Part of a small language model's weights: MLP 576 GeGLU, vocabulary 4096.
MLP neurons of a small language model. Each row is named by its layer, matrix (gate and up: input weights) and neuron, and shows model dimensions 16-207. Each number is 500 + 40 x the weight over its row's rms, rounded and kept within 0 to 999. Numbers have three digits each. A neuron's up and down rows have the sign that makes its largest values positive.
After each neuron's rows, "fires in" lists the words (lower case) most often at its 100 highest values on Wikipedia text that the model never trained on.

L6.gate6:582538490532527503476515497501565500481483454561442561514512540469539492456439444489448466477428473387525486491517531550462476450511518553474545437473483578537518523526574507472523487462527501470491531494479459491546479545515436504476477462512504563571432455478509467571508543562393504488464525493607531445504452471530533430582466481545533568485457536467506498496508458515493553508527480519451500469555451441572475474486550520479498477533502536496447480483548443482500462601516488535541468468564514454550473480509524539485553441488557467534505520464551484451489528456514482468
L6.up6:428481517532539504535514473414531565529457438557471524531550540563512492454542525475458536491487551522512500493540510566577527528520511529522505500516433512498552531535524480465481490531531506529542517535468437517421491461496456498478460535509498478522511450467511491562425525597459493503491523496614579482522499447517482484479502513518492535465513430492436468460445507519492490507471497497506492554501486451461506484477463481520552591518538467512376467550536482520497556570522508456479416499457439557546581527542490479632518494493503460441499474550452520529459410544578515535
fires in: "new", "high", "former", "first", "common"

L12.gate213:491548541476460507551497509461503529511417463494519525496475501524472465487494505447451465500481568418458559567497562496469444531543528511507549478455484574529465518529495477494564482533491490487506522517484501511553549525522515558475537523542534533496495496604450485520471503458477594495532428521477498505433556563559515441458540504466514486534456501492527489542558409484431455515559487472558468565459445544471545481462532499488459493531468525497495581489566458552479511492502441486464479538491464595459523489464472545518492510601544431502469548464505582420498444551474527578
L12.up213:500474554498480472605536483479551496530447501496558460494501614472501513489507502452505493491554586461503466456578474513470480581383464504523551492460440509507487514491504535474565481528502520563481517462509542480481510543416457438540482485473502441558496513543519494539463505538497480440452461474447450511481552557483500476471464495505418479513535490545546409495439493548553485451425486478513473467451455437569469504520530445471555470470551517483515447523481423516422535505501489504457445478509546487539516491408504442489523535496509471517513518561428499522491547452518511470
fires in: "a"

L7.gate114:533507528483536511483506568481397469499529517488496522517460565498545542436504526571432468453563462515508440522456431499496508499513445492506504568495436515492508503495552510518468476545519468543521570542583528466439531430475475472487559453532467531432498485511484449465530552523545493508491530505524496444535517534518554519487462446476505496518461567498546565494477577492458532527472478568517572536575479538446489576510583431439484498523418543432461524496542475443527518556522602521484499527520528525540504501542498424518534459444511549486508548560466499495586493436462501503
L7.up114:460463515490443421456558461591500493500420510478574463524525424507531549535449445519505553488507483453490483491450567445453499554454494481445496474571519446528517516553505500398593499442542524483506478476500494551454496545530480507519520540479516512519502459459464599459474464431508498470527547499502515575541497602544543526452479502494528521421440422480541447571545429529485472556461498544517531503545475503488523429535512508518463431536512510537513498487550475551478527446506430523485467535486480507489514496472518441502534493538449499481505500433436536572476506525447544572
fires in: "4", "3", "24", "4th", "90"

L6.gate499:519491538555447479513505508615454570506504545486511513516503551490551500530466469482467447517549555516501491529528487522545478499483493557478541557490501458501478590522468556474539570520467513485551504501572474513501467538540466499546518520484520514439546478506474502506491546467527457518500489524491516535565545608561467448414481517498611511590543553532474489539465495522505554533481504514586592547522445570476506549510516460572514519576582470543510526519438497493584474475484535465473452559409513440514503476494533458507517472457482423498541469510530466575568541472498471488
L6.up499:478475552403411462517504414463527536528462505518507523513480496539536550483470529445452536540456506451460504529505521529453505525495519594457471495499507482556464533607508494556583483530489485483442500514477532510489532442501506501485560569448479452521443537469477491510507488524504508474538513517512575428522476457541510478452423516550467450569464451458474520491497497512523515416482467502487497494488466544442502525503542564497449440594511497516525492435517423499468512511538503610441448463453512495490520455446502513449552426533490565418560478471553473428484517500503505528
fires in: "6", "7", "3", "4", "5", "2"

L10.gate290:483553465530497519529467518509485471457521482457477509419533496388436422468550475440564519488540531477516583543557400489517455522516403502529499549504541480531536526527545539526495517473481460547478522540518503438548580517443554498514463504460560495549453556525542454454526510506502507544516460468563528552529501508503527458517490469512525489552594498535574456442488549545542500463465489498470518447508451487555422526545506473456517516527536549501451533504494444524486486485528564496569539511519519414528471472454495467494506432548515500509532562541505511560538518438484528613
L10.up290:437516444488585509486522510535435521435446477463495457492467512447531552470529431466540496526539521519476457518479477451521418605487529551471552432505451508528488432492505469508437526465557515500526466581496522451494486520550513515468440536458433523512571491501554377465527483516570414542509484515520496486580502518506495579488517511511538459535534482509483551504501452476462506512487558517464481595504485521428531471515506506469525456491528545474565541523481502434502519543541502476518493525567524459554520515538513550551529478425428530614512534535465509554441480477544534489
fires in: "of", "and", "in", "according", "since", "at"

L12.gate387:530524509462457545516539453492498519492466499532482479460468550480490441521495460488421557483465475497505543499493526509527453484538541502475605486490536505528526486481500539519511486541494516517585483529594550492548487590460575460478432391480450643417527524492490504455512480512454466512466547553452486512538502537502485494489497556436621487442604504516399461473508506533446509477500463527536450496519472491448516467549471455480511577531473515456490580538433475481498564449509472432508532514441507479481511572416532491465497484524510510499483487440548530475454469419440477568
L12.up387:578587381568518481423484560417533437425505488480462515485485492499465433504588494457489480541536453510532492495521494503487474554494555538526523527373534500471585524554446565558475507503475454435526547511511530505439422481538518477471484455537505463398488507497524560431564580521501464475473486463536472481568516529488573492472524455536460538501503467547444442537543500562473538497449492559527506482477518490496582479526517495532458467513531486529478490439503518521499434546514422509509473546475501476492480473477512473474520537480494475490510562522502515454452467520464426531
fires in: "would", "can", "will", "t", "may"

L3.gate226:488541500501460418539510511530452496519446453439534554452476557470535499412529439481549463521518514475501416513515457481508494429508456567512450520519463465505564483559509542511497442484539505443496468514523522472550432501481493594444584446479483526519490469509510559523491585493505519442516419537561544498542469495518502508508528470499571457391546517452462497535432508555478530544511475516471473471499522511465569567508508439513476469461473507513471500425425485507486449459502482487508531495480538460530464511508431404538465467478566416503482432476506567528499467437544475525
L3.up226:501485508465534451480464481538532482547526480499525524478473477510483530582495525475518513470504530508537400554465514447541536430524505503528505605453454534549481503514479466486473438407435505497577473525524546476551476565530453471489425466537496529486535528435544487490576528514486596436520503533552496545521469541445556498544515502570562499439466511484515421497489501576543492530519596482548441486454543575491526467465501527470540559513537520465509511458481515525451516427477485488588459564509465458534532598461505462467539457465457460522524415443518454519461479454483409527
fires in: "0", "park", "federal"

L7.gate214:493575479498498394452509480570449572505549457551562424456520587528563519445557605511468457520420527468483562509458436537474509503521462488467548496531514529518502539469398528481428494481413516512507544477545506520462454526496481426481452570542500443515444504490523473447511527502548506495439522491475511517478472513536539508489503527508485449446482510518512547526541533484498444483479454508520530504454484512379536529461511562569459505422578528550536460502509573481511526557471476471517517502418452457469467498490475430488520499497491535589509515498527482441470473537478468460
L7.up214:520492491497521448518481428500478427569541470534448518545479468533425478508506496498415424481479535576466533460492466570558482519439465494481486513545469486478502470527518451509534435493455447534517475458490522517491496544467510478566515549498440524513540465509511520573500458488505490475530502513525487459451484516481502459454534430557428507542495505471468465442479505456560498519534504488545518476473504495526456483474543524494467438434521546442614519492495527480602543462510458501505514485428512426556590520456500480467507582482537456509530552533513384430475542472516467479
fires in: "april", "september", "may", "june", "july", "st"

L3.gate327:484525574489556465580528511593504528547532501565548445516428516463504542475488526527547449421549494447485485474439484547523534502491448527429460511514527535549463486528503489527446458536465580558525559518482535423479442490549503487456497530487461463582488492452523585530461549545510503484505432491511525511485483473530513483514528523542485447466453474428594436503482537506482469529505507492450411496480438566491506526481499513510436481411553467486510505468478515555539558479488472536538585470503495539561440477496495472472500526505487433537484463470486405496522493477510469487
L3.up327:460567499547481497520520513513476524434495501471503516497558540482504441468470579527553512564566435547461474402502551471528508476564507484556442519512505435578455496509505526498543529510531497497478510609470550457501526482498516481496530395494500516525569473522472423483442561543506488504440548520547461499597498535520514511531419507499455498481539452534491431452440556561480466504524465527472508548513503513553485505517488481496541502472503545591526535540522512494588479494566520533474532426431494428524490478483505432480457480498547513424569512511524493514475495532463452473
fires in: "april", "may", "july", "june", "december"

L11.gate261:398509438501497489493532565555514493544431544545471507468531469455447491485494502465457513512521496482562572520509458567541495464534487542412520520433531493516496557551542509567428571490546484537447491539497457493530469442443488554414488472532511534473551502530562554499496510480522561467453554472445455461521479478486521580436560477458529460479561533511548443454450443481454562461506494500575463533500472535515587497567559482523525503415500541479467493473423512463491551485417466510511506511484555474516447576464493468498566560511485518489417474496545474529453509501449543576
L11.up261:443547461490485491526545530492546514508510503492561499500452486557466549517530476518499514530555516552512478564438457492454487517474555585563474464510531546488571473471487496524489500479563488506561546540584474498501551502475495457488468469494516509541476535503464450541544502447554507547435481436442470499529485444482480545505532521514543473552425459618550529542456461542526484566451527579420445481517528406509526528527515431510535547500475534394475608536499539484458506510531426507519546500513559477509496526399453547448510474496438432549459532598487506523453518509426444475
fires in: "would", "will", "to", "can", "not"

L5.gate549:545525518447489478566489478524465506537512529500497453463510491517499527488470523473491464438465480501514555450473493504490445475462477557471579566506480474540505569507512490578536541474543504565529551523515512469595483525474521532540510400444477511514441521499427481480459504498487586525536566540459550554514513471481513550492563511453535440456529488561507435475456456570546459457587463486494527426525420510510470497559514514460529514444531545480500510519494580473567472509508475477445610451468537502457554520531499453470498525494542454507557521448454464453508536506448477465
L5.up549:532481549476536520479468472470544504587497477547591436488481485487487501464469505504509451460527482492516504502512482515533542525478582492548514534522519521455525468525543511525503572440538463518445471516450482535548470543549530535447491512531456475553519553525483472548557484500427484491460464474509502479542470496483443400523520397450476472546482439542481392415516464545568472443544513426515501454455522535466489497498592516504567445467513483534489502517463467568515476484470520497507533584534584571463505501511496505474482476519442452510522477512436476374423524539589448470
fires in: "april", "february", "march", "abu", "mccarty", "abud"

L5.gate271:560537416499507487452477546452487461443484537458511541549494524490446431587472528567513547552509500525531530451464480528540508540451469503466450499503555472487506518549439441507503399469465495526471524545438511453458532512491482489448515498465524517451483476504478523482518480476501558467489527470494509544489390513503545462499528492521429511467582496427587489576475472421507485530575513516568475446469533441598472465474538447511531562446512431508446518487502541551509456489550491523549550530552474500506544453456502458474488478515543469436500516500474574468498534485450498515
L5.up271:547510492540561503478534501409493498490516584484455464535485509542492483515541573502470551506538479513499504486534485508496459471528518481527514530488463522521459571489498505540521478475424480492555488463484506439509436473488475526459452562505488482470561493530476483517522535465560471485528444393559525465503494461510535453482511481553531512575538549507497497567505528532563461530445529527473506454540495553461541539499409535470582504604560447503432574516614475604492414544494491556504489515440471464521461503541565452557442503536482464508437571550465521504558465550485438476
fires in: "a", "the", "any", "s", "their"

L6.gate370:491544512468443541532472435528477519448448529559471486538533446525486511491576477501541571558513518478484510516489517485523442428441501523542508484482443508507558563499484496517478465483482528504524480478483563545487555496491482540465455511471497595568465531479475484583498499528482549526535477492506441459471498563483482487475469569558506522510524463406488523483543486438509509482377444535489491573464497553495511500555449441474447514495543424536446439483575462547493524541469568480463547518511486561477577452508497464526550530441504443538462413559511548516517510444531489466
L6.up370:531555531518543490473519520486453477511527449507554483550565504503525496544511498485528521539484446527511475462491412409473522499496430531480521478474484477469467547506466553449519467581460440534470607445476493484456505559432507570478522415497587523467442546464522537444583489528501500463519526426595447486504511436477458466485571540451464459528461464491506498450502475510479543537484507530525490549515509535492480502456526502541537543529506479514562498543525465462473501485507447496503420506511473580513548513393536504492519523526489475560469477479589426495492434417508552487
fires in: "named", "played", "early", "appointed", "volleyball", "made"

L7.gate202:466536572493478490515508506517537527439505512520503522503537563500515529573520495470461545505479497547510486509505521491524565545533488495524463511537455456483452544481507567520530465442479489520514500523485481458473477551460431518485549531386465500459524498488518463433514522510481566509546492512529453527484516476426540502521509495475478491458505548443512518574451556487485600504551458519499525550551437524488512493540526471509402551523444508542434463460430540515439464519534393509489457459488510478504479535442583419465439463596576455554501407554534609476462491490440503508
L7.up202:474469427468522514485538539490511513514444423557494523592458496551487525530448522498618461528543522471502374488559529437468492511468508412545524498514499512534572494531558465526539501502525498434434459529494499568436480512442463505477509552586480506445474484511470505455502490462409545550500474480495477434466538584555495472515503479565479553529434489499553476477559461454450445529502470453525485492514477483464496489533527440499584527522429475563510483489550488498550490512556460495482485470444554538516479527570585472539495517544479462535518425490579466526509463524500506505
fires in: "a", "any", "no", "57", "38"

L7.gate484:499604527525534491517464504491536558485441493438500474540489444474466458481505453474525555537449468513473566437463517441527534482460515507510490502528528421515535537462537469420558568555454503507501595482484501470559530519554524544495478483499520489462539583455467499485474459454498504485554479562496525486489448466462528434428515516428514582465466502481527557501554469473520505555485479475491515494510496518482560563582537483543568476504482501544544514474546528520491427541536456585469561450546490486507538456447494476522581493504512394439539511505528459476485516454565455412
L7.up484:563567444525516452410484537457494427534483496500460570476474491416509491482485466535536527475508508553574536497490523544464527480525517531482490523542530527544518498447541488494401579596465498483520509481486477512498511470487482479514483517487524560467465475438559507500472541543591529482430529501489469535473564498506519450431530502446548479508513529445476460566477485503473507573422458536491546512564466507470539564517472494509485463527424473523408538530474546526499475511464528543576484534514415503537499522474490522538484432495527483607506487534450584547521482500553470509
fires in: "former", "prominent", "current", "local", "old", "anglican"

L10.gate373:500495514492490505583490483404526467490480457546477536503469531561542501480472527503489526556548450449551456470618529499580474511580479483515433466429479441491562420491442543417572532538556452482546463530559569504515423498510458513514398459490543503531510521463492438508457505529507485493517533498511497508501525437524433423381472459551471471497541488461517476496451526599511495562482530471484520485470470442535535573523400525484516515498499524442495473529445524556507475521467549501470565442526495462522522547464448481437546478510501528472462489474533501474511521482462505530
L10.up373:568475531494488540508473484466428560509505483505462454420530581505532457498579510538495492503506396500511540491521426536482449487435509519469549504542483540522550541540390421494531513500456451535491536470515528494555520408485539435493508482500625477480548515517490568477448517527500545423439508464526500498565550455548536530475499531476490514519541501461526445575452481543474526490463465567553505427414555480525533525515547516449510480486514568490527518459465517510465541514580495500552533500489426533464514479482523470442538486458566521468557498493505518531530564467490582549
fires in: "and", "was", "became"

L6.gate471:474529490406489487516467501404503533462521488460501528481544476479539430459544556451545525500571505472553510419468528479491465473505509516449416417506443529480561512489501478449478553507492536561460563492544529486456487424467488480504558454523448486557453445418544538564418535494538545517491541470526474537548548450487498522529544490408454478432597549477490469477500510541463507453493523553502445486514468454529498521500464486484578503496441456499491491491581568455482434533526510503561504544540593503544453538493398490533472560504486516503486535503517518508524527531536554559
L6.up471:540437489475521503505556469492515476523497466569470540472469474499496570482432500502480574433482572534501486484466541489419491457465489546454467476553496549508453569470430496494459490457412600508523585563469514557478512556550390467517530465602473454557513519504453469518552495564493491497567480493524474550491523470509501524515551508444539512444549522529496472506523471496588437531524548519478458438465523445464484483517490512543555490463435509470529497557489472477505418530474513500527510491528518525526495478468436600527586524473438502521497562515463518461470524472526563432
fires in: "by", "in", "began", "before", "throughout"

L9.gate323:516521574524484497547442537484495532486502438434568500524551493447529458441447470421457549492479555519544538431521494483467467446522505504538523518561443460524512497521526561446596480487493511480518500475479444524527441514499531533421436473562509456484534524480503468430510498497434435424488474514460457502549463573483509490547506467498470490505530541421548533522427461535478531465483555527556525533496493484476510551627506451461552465482586551522494518515446522542453490495504516484522513476490541583480516508551472511491517455527499472511559469567570567489505519460521539579
L9.up323:483438527533525532540392528529501530434498524499519529437530494443460519493481479479572499477567547508498546567542460518511520573490509576547491422408546543520511473530539476427561435558520516522478547515444486455487515525617511500512479519468514505583535525456517500455475535502513476535453537568485504524486562437608519537482526563517495513527538506498493435445513524487464525509496514523560533510462463484519494513470518451491568477422576500520438480503509510556447467502514521512492437498566473541482487439482533419427532572491535522496492496547464560503473432447452493511
fires in: "and", "or"

L3.gate408:543527537563493421423566513547456489593524539474501506459569516522524553451483509452532470577472411504456535477485553471457553517501503584491527491498490511536578470470488567532545546494533488493433516491548503458564564456498510511548473512438486504518523517506551510500474509521473479430558598522458438513482489420499521471541510483526528589516530567497523368498475500580527494536498470501556510532486455489481503519508514503532533556484495539560446445489549453519542446529499531513462469521528494546348579543543521539445485525528472508480496507538509523491541500540510510507
L3.up408:499509528385563492482491450559567525525549552595439467474498503519552536476495461493519542479500505554526494526541469510504592509510466481473503522556476506499562432438520501530457495468505439542467469478567464486500547480525481519525486475421498441508499487456527453549454447511447505471466497438539445523495479478514533485599500480448515582457494497464471421401486460455540500503521547483576408538484538469457550514450549560514566505456547569496463454490478505514515529472414492413546461532543536532524538562483489468491543487518529437467467457507524487465449491486516450495
fires in: "first", "former", "third", "second"

L6.gate142:525476508520494497531495511461464520439461558464509503510485532485450518491504488441545494500499421471490541472477516425504553481479469479537469475492463473581528561443565479581507471507502481488481506545467549444513485449507507502502406555451544519493372537433497510548529451482525439435429438458495545539606479494512547454544482470491526475487476527468541450519435470500484526509585478524485473464512476462535494559509529514524545506506503530500468510510425505480590526506538495572534447500490576517532448571480481477426542528487554481539603448559564507508554527600528462551
L6.up142:547533519526418443517492510587604517506492506500411533543551462576531566482561575499544492550453439534469495441549534442511515513415522498531482555511469485594455534506543515480579453495524492464453524513504615494514554505511502568511501529493502541447453456506508461511606548509471532569553467562494538543428526542470493484559495483556488520461501517487544478533473483451414469483554504500451536491520503432530460452542542463506486540527461558463524470505484452453513498537551515445536533497465465553450460451461482499468495582583494474495486549452539543503527510507466493513
fires in: "japanese", "german", "us", "french", "american", "indian"

L3.gate49:534522494485551503556493513444432529551485494485553484524525554554470514527493471507502514541572476556530503507460567494485476563531534499501447433514510528526520521436576532453547517411494471524585517518521526516483449493501471506464533548565494554515508475446485515510515520482529528517522474489457502460533494546512465547522568513479490485448476487460514491582536459507485594605553501505465494485522525494493564486527471435494503426498489463525406512512448589536541511541519563466544479518485549535459500474413513371500544506530484537548478422498417472506501470465509502484
L3.up49:447531439419555528550450473512549447500520466491494431474456484504504507572454498494492524479480550537540488474576527553498474494474516483550485474547446517574486524488479488447468494427442541546550468589513595503479491558506510548434463499514527514566510463483480478542536457480500534493504500504522448493495523497481483451501533474521479461519462391431454535439529525539590480519431539453472460447497506533462519486499437495557480469436573531498419505482447509489452515544455562476527545546484503491483526531429544510464560515394431426467481460516434402506436522462548496426
fires in: "led", "king", "history", "park", "won", "chairman"

L6.gate207:503461449469486526551497527485537488516533513529519486559539538444548447542521429484484481540470474592548475471433490444509432415561536562471551497497530512429505516538494482571472521493525502547528455481482488487541477488539505406452437499476496517472521509419566588551499469476478493485470487497498449450589489493478527502516525466486557497490485463518586481565511482500477518433497466545441500502479505452510518461428597448526547563530425513495517511513465476463543547527557488560551482520545533447517474474394511503542499493534490530437439478501460560469500494507556441497
L6.up207:486555513461486538540488438493495548456504416498420467521479562476503462581491454529506527497532516530513524466512452512472509526526458510460487505462459539466477479514531506509571477450491558502573548421521515511522406466565489515430504462499490533515485478458504547401512525447498535466575461532574396421499476513474466496481517558526504451500497544450519509568455507502531520498503450510559480490546458502455521554478517502533401566572503494490529536499520454518452579493532489480477462481491543479507451489498503470559539469495506426352506426509487537506496514497510510566
fires in: "would", "to", "could", "can"

L7.gate263:495562474505514562488482536489412500465425393539418506496569470517468449404455528478546511482503551467524433483499479538419486478476533472497526551542528536513530536485564440538463506488519569525451509461389516516480433469588496556559542528492565448474547482530459500513510498471522530523467482483491584464559479577511485499505511510466606535478491490409544522476490518479381485521540466516447456571488507481498479493542474465512412500455555519501454486458491513495485459522561449462480452530497500515539492442485460510536541581510502473493478521438465534447485477480495397496
L7.up263:464495539488493455577440406553540490493594439429483468450544501478492512525508488446591477525539507475526486462443532487560497526544499532526490554563427425472400463519501484459547504524517524456478500535458494471491510511451490544477474540474468532497505513477550560485539497480405471521571479461500532540478519547529549477467486537487477447409481371523495435505492473517552487496552510523567469445424436478588488438522579431460487496518504558444537476473501493556527517467512490516522497495552454462466551416530477456458495533533485536504531646521459427504515489504448458501
fires in: "united", "believed", "us"

L6.gate301:509461518484587529544553471524540534446545423520477449606500512474491524465512513472494459507519570442487456482520443560544474513484538529494444568484509473488565464508535497474471472470545521503483430458526454486550469482490481431432461569523440469508490474531530444548492462450441566455478450486516516462518524539505510485493491504495518534495538562506572560549511494568513534531500408559522457488499529480543494568503567495554543513496525522527501522459585499495511470511516484536622496370511610503490536464408500460493432508499504515532603515468501525490510457431457522513
L6.up301:511487549549535495519518441470485502431552510548512458495449522441471540505454449497494531460490533524513469517415414493466535514513596508578475532495542449521502447490522422459464520481454558467478464486506420489566522563560479469519463557563496525485621491527462441473544495539560548500509431490528506504406515562490498479496456535479513513506451519491464543502504568507579522420547554449531510502454588502489565508532472537545546514518470462526467532415472481556519450487475478549504540423511502541507530452497489516558437485462480487449542522462528517505469592427540436473
fires in: "0", "to", "this", "ru"

L11.gate297:496565556478528468456514512586444525548470552463438468581566479464524461508505489516503458466499517479559438533576552505569567544506539497493473475451494502596494506544529565531466467445500542456549533507469526506554490460487449510493519517475431538479476512503470478427488532547596568452449499513562488455496463485475569499514534462497443507563547564412507521460485474546490537593505531476445511569549523487503570564512456495414543538532494594497408502415480552513453453476520523485520458477486508502474533442428494488546446551476533492522553530443498516493524500545440540496
L11.up297:520546490486528457541520437465571482513452496515502454593490489478512544454471503515496505453502510457576513509544483509517527517469508455442548504459508567536469501511562548445480366468484456427550423507545468546541484545488463514486495513504455516506453460468471547513550422491542446486544526458598569515494500547592502511477596400484473457444467590551482541467568486507457494442502551504494536456482498551488555537458498512470519567503515463507493487500463456499451513486461480483507514538493537528515557539509386517486500548498487419525505568484561503542461534503553450583
fires in: "0", "2020", "women"

L12.gate227:423567495470524526523557505513459492450566497482551493506452496512437515518462483527587519490448536554472508524553431512496458480498460507518528490504524534471566542550512552529454496503526544485517479565510508512518544473549500512409525437542530491481487470395491540462455559450469519525544534499471502482540497573439449475440558517529559555510541458571508470554505455555500518546474550589490451516526511498460562534505506497494521533482451477455433490525537545485473518494500543446554572476485494452475561472354464537461475543529480486432459528526445482548488545490467429498
L12.up227:391442526484561491481544466603516427490502527547475454437537482521466446597457460474503537502532470506592517481518439555541497508500565528476552525457470513518590569544492558555486533477517469504526488557558516543553508468547468508529465475487500486475516521412506447452510495534504473539478522472502517510509474490578518462450520464415465487508514519471474437445488471465517529441485495550510537462491494491549525479411411463458566511402510496474490511450385480551489544517521435485505598486484535530525514540474506500501501547500532424504488493404471414457473561494537447471
fires in: "to", "will", "would", "not", "cannot"

L5.gate291:504467516489537479562503484450474442580524464509445481458461497577565544539494497466507541525437460502506452515531444490481419575527525488482436481455477540422486414482469447523461451470444481512496467464506551512536599401515505512484528495490506488526550533498430509490534459531456458514461461463455574494466510535468478562514437484542455475487475532475487602479551521556474535511494504503461566495507519448466493522484460452506466481555529487422515531432524520500510398475482456497496501530502525461520481466529545531560510515479478502472469450498393533453477499483523558446
L5.up291:448525442543484545553448558504508519503429476480406433452555501605595515588492479558504531522510493507554469522490522489467440498537517445528500439537480505506448555517528456558461498500508426524538516470599418549477486503519505572536537508480481490451502484532489579442489459552444530548515487486486510474492435496550545430511501464572534534471494574546487492558517493523560432483472494462451442482434583504485557500475468521520461517524498446480455423503470446537500480511455530496490490522469460525479461479570552482508570607509505513514538412533468522502487553465519468503
fires in: "and", "2010", "2000", "suzuki", "graduated", "2003"

L7.gate316:537518500541544524514454564503509480500467506474476530429509442504531471471536581473485554478477483535474547469543495485539472504525415481556456499524479492502423483473443497570537486520445543523499540472528505462496441469551618564506504447514580541502468487506571479513531505458510521491486533532518547558530488517465528502516536537537539462523520519521541563467495554552520528515531435519495470504524458495519463435520442493461508531440487518470558459515410590534454592500563463522464512439451468511476420467468547458538468548510592476430510475458534497469540432578554426479
L7.up316:446481442562535484533547525530541529453519427552479543453509493476509461538407516466453457524560449451476516490510564472530504525480477426462519524492457459478457496531432451485499537485525401564516489491486477438537473489515511468531459553460480574522543478528528524582490419565516514503432542475455512450528477529517532429549521538488501524561412513517483469471554484503552542482501556626516443467434542478488506508459508540518450509476562512493497483497483492490536481434574519445446593537525550498534526495403552582452526515480469520514462508478480511516511521524565516509
fires in: "january", "november", "april", "october", "february", "may"

L7.gate19:439566482449482538529483536525466519439528493558451519514464438507595386505517478443525629495477555476618501482483460519535510510528492514465497461549522535516482490499471445504444436510546533520542524464505563481459489462496497462411446486492532542548556499519571479441473443500499504450565479452458495511507515568481484472526540579484540497531521444562486475503480485413490532468504518477521517506465547579539560473516473494491488489454568471533532507444487489479485460486496507457533503513520538548562529454464400482546559521502531598493432548577476509529508568473503499481
L7.up19:510554523490569455476566492525509475561461551568513553491520551521527500457519487458426491479582552468531475454526562420482525528480419565537496527510456485486405521478493497616418447531486478478384447577493524537513525594521486479429490465520487571473518484473464473393536515441402462518513512444491498489511492499529503572481487462563504424523484483529422528531507523505537494465567509552531529485548491533552507430424534484463458573513483494500536454534558472464487496570479485499479521505561500487512502529520540536498487488487554434502487478524507441476525449418537540476
fires in: "in", "among"

L10.gate359:592547514478481531526540478459509502440455459566517484464487543479470533517444468545490526539557513397513483491556549479533438469456531578469522580484489511497476488523476527537564535527454535478453483475464538451434482470517485464465502455472485456425507479414478539493537565563522513533516500506451489481472560517471532523541540528487502517557497524500529409534515471523465592532523457594511419577506467448505502496564453470492559538529445486573387505484511462478516487505499496526483559497459470488457480426451466516515525480526528481472537514523447522534493500440467523508
L10.up359:526536554542525525533538551526544587536428567495452451552451522499514492426530527432502563484455543476425423466502499593436501540480506489502472568479485494535550509474445446409547521483544481474595500476540458460480552537512516567530481433484527521510469533528554470453488449507443521562527471495495479571421482493530445481461480540532503525526519517505537521493491492565466467542476442557500485491429437505484452476553491462474572461537488447514489508529501540500511570485526457507539402492496522517524498538522534430407443476532469453481437514480478530544498439470470494451
fires in: "a"

L5.gate4:493515537436543563520497512552475546447534478477521485569520510495499526482467513518498463503440558491487484441498468469502497519583461530536445528438495461540484493544472497487466515446525487464530502505430560408506436555546485539385489514497509476452458502521544483490492538548485519546501521531504491449462482496543405504486526408473492595540535525466565549493453469501473571476505486601481498482403457502488581428530499590588464492415526512497533478451456442546502513474489528529556559467476512424557419553481432431508506488487513490511519503486556477455504475443465495568
L5.up4:488470530470497509536500435498579532488464541503564581485507430513482498506606489420536493520512481517476526439549552569380462449523481520510486476428459523507510559512444548473587511524517475513483578507501478509521486452480527516596531488535488466558472500556498503519422485451592522425446467523523468547501499384486505481466545497534508458514517450503487417477452509508476522509559493545565460490513509503489504559492464499510480536503506543448535595524602546434536513535475484541528493482488455514523474583490500497544494542529555468477498478540493463581515465506504479485
fires in: "december", "february", "november", "october", "august", "may"

L9.gate497:514558532515480544399526444488577562465522475470478477478440478481434469555477459515589429476503492524475443421515514434455478546522482544476464485489447578475519576502468427463460489527474524478472470525450496478526494528499478513405469531527483483412462511509505541525479524460459489506497515507466586520411512455419474466520453480475589574520531562379506523563490475538433505568555481478494479470455477451506453569524469493498496533568556485539472479501480515489468456480514487529436498483541476528480490527463496471488526437495541422459538510524544533504484531508483502498
L9.up497:480535496517472418525503440456483542491591517541477479499379393505504574445500487462536432508463561514453504430441481521488577534515458511552419541496435496466527466468529462438618512548459529473537545472434504472522473474536448503506467545479396452461560523481453485494467580454511446534561511537475493596499495460456507520542442481569545482474487522455517525452433519507487478471551551460531464474509466488519439531503486554548494499521492497479509489432508542445498512483411485536535545513472470528502483560428477509554524503525567481468555525496469595537471550545542532502
fires in: "united", "african", "russian", "israel"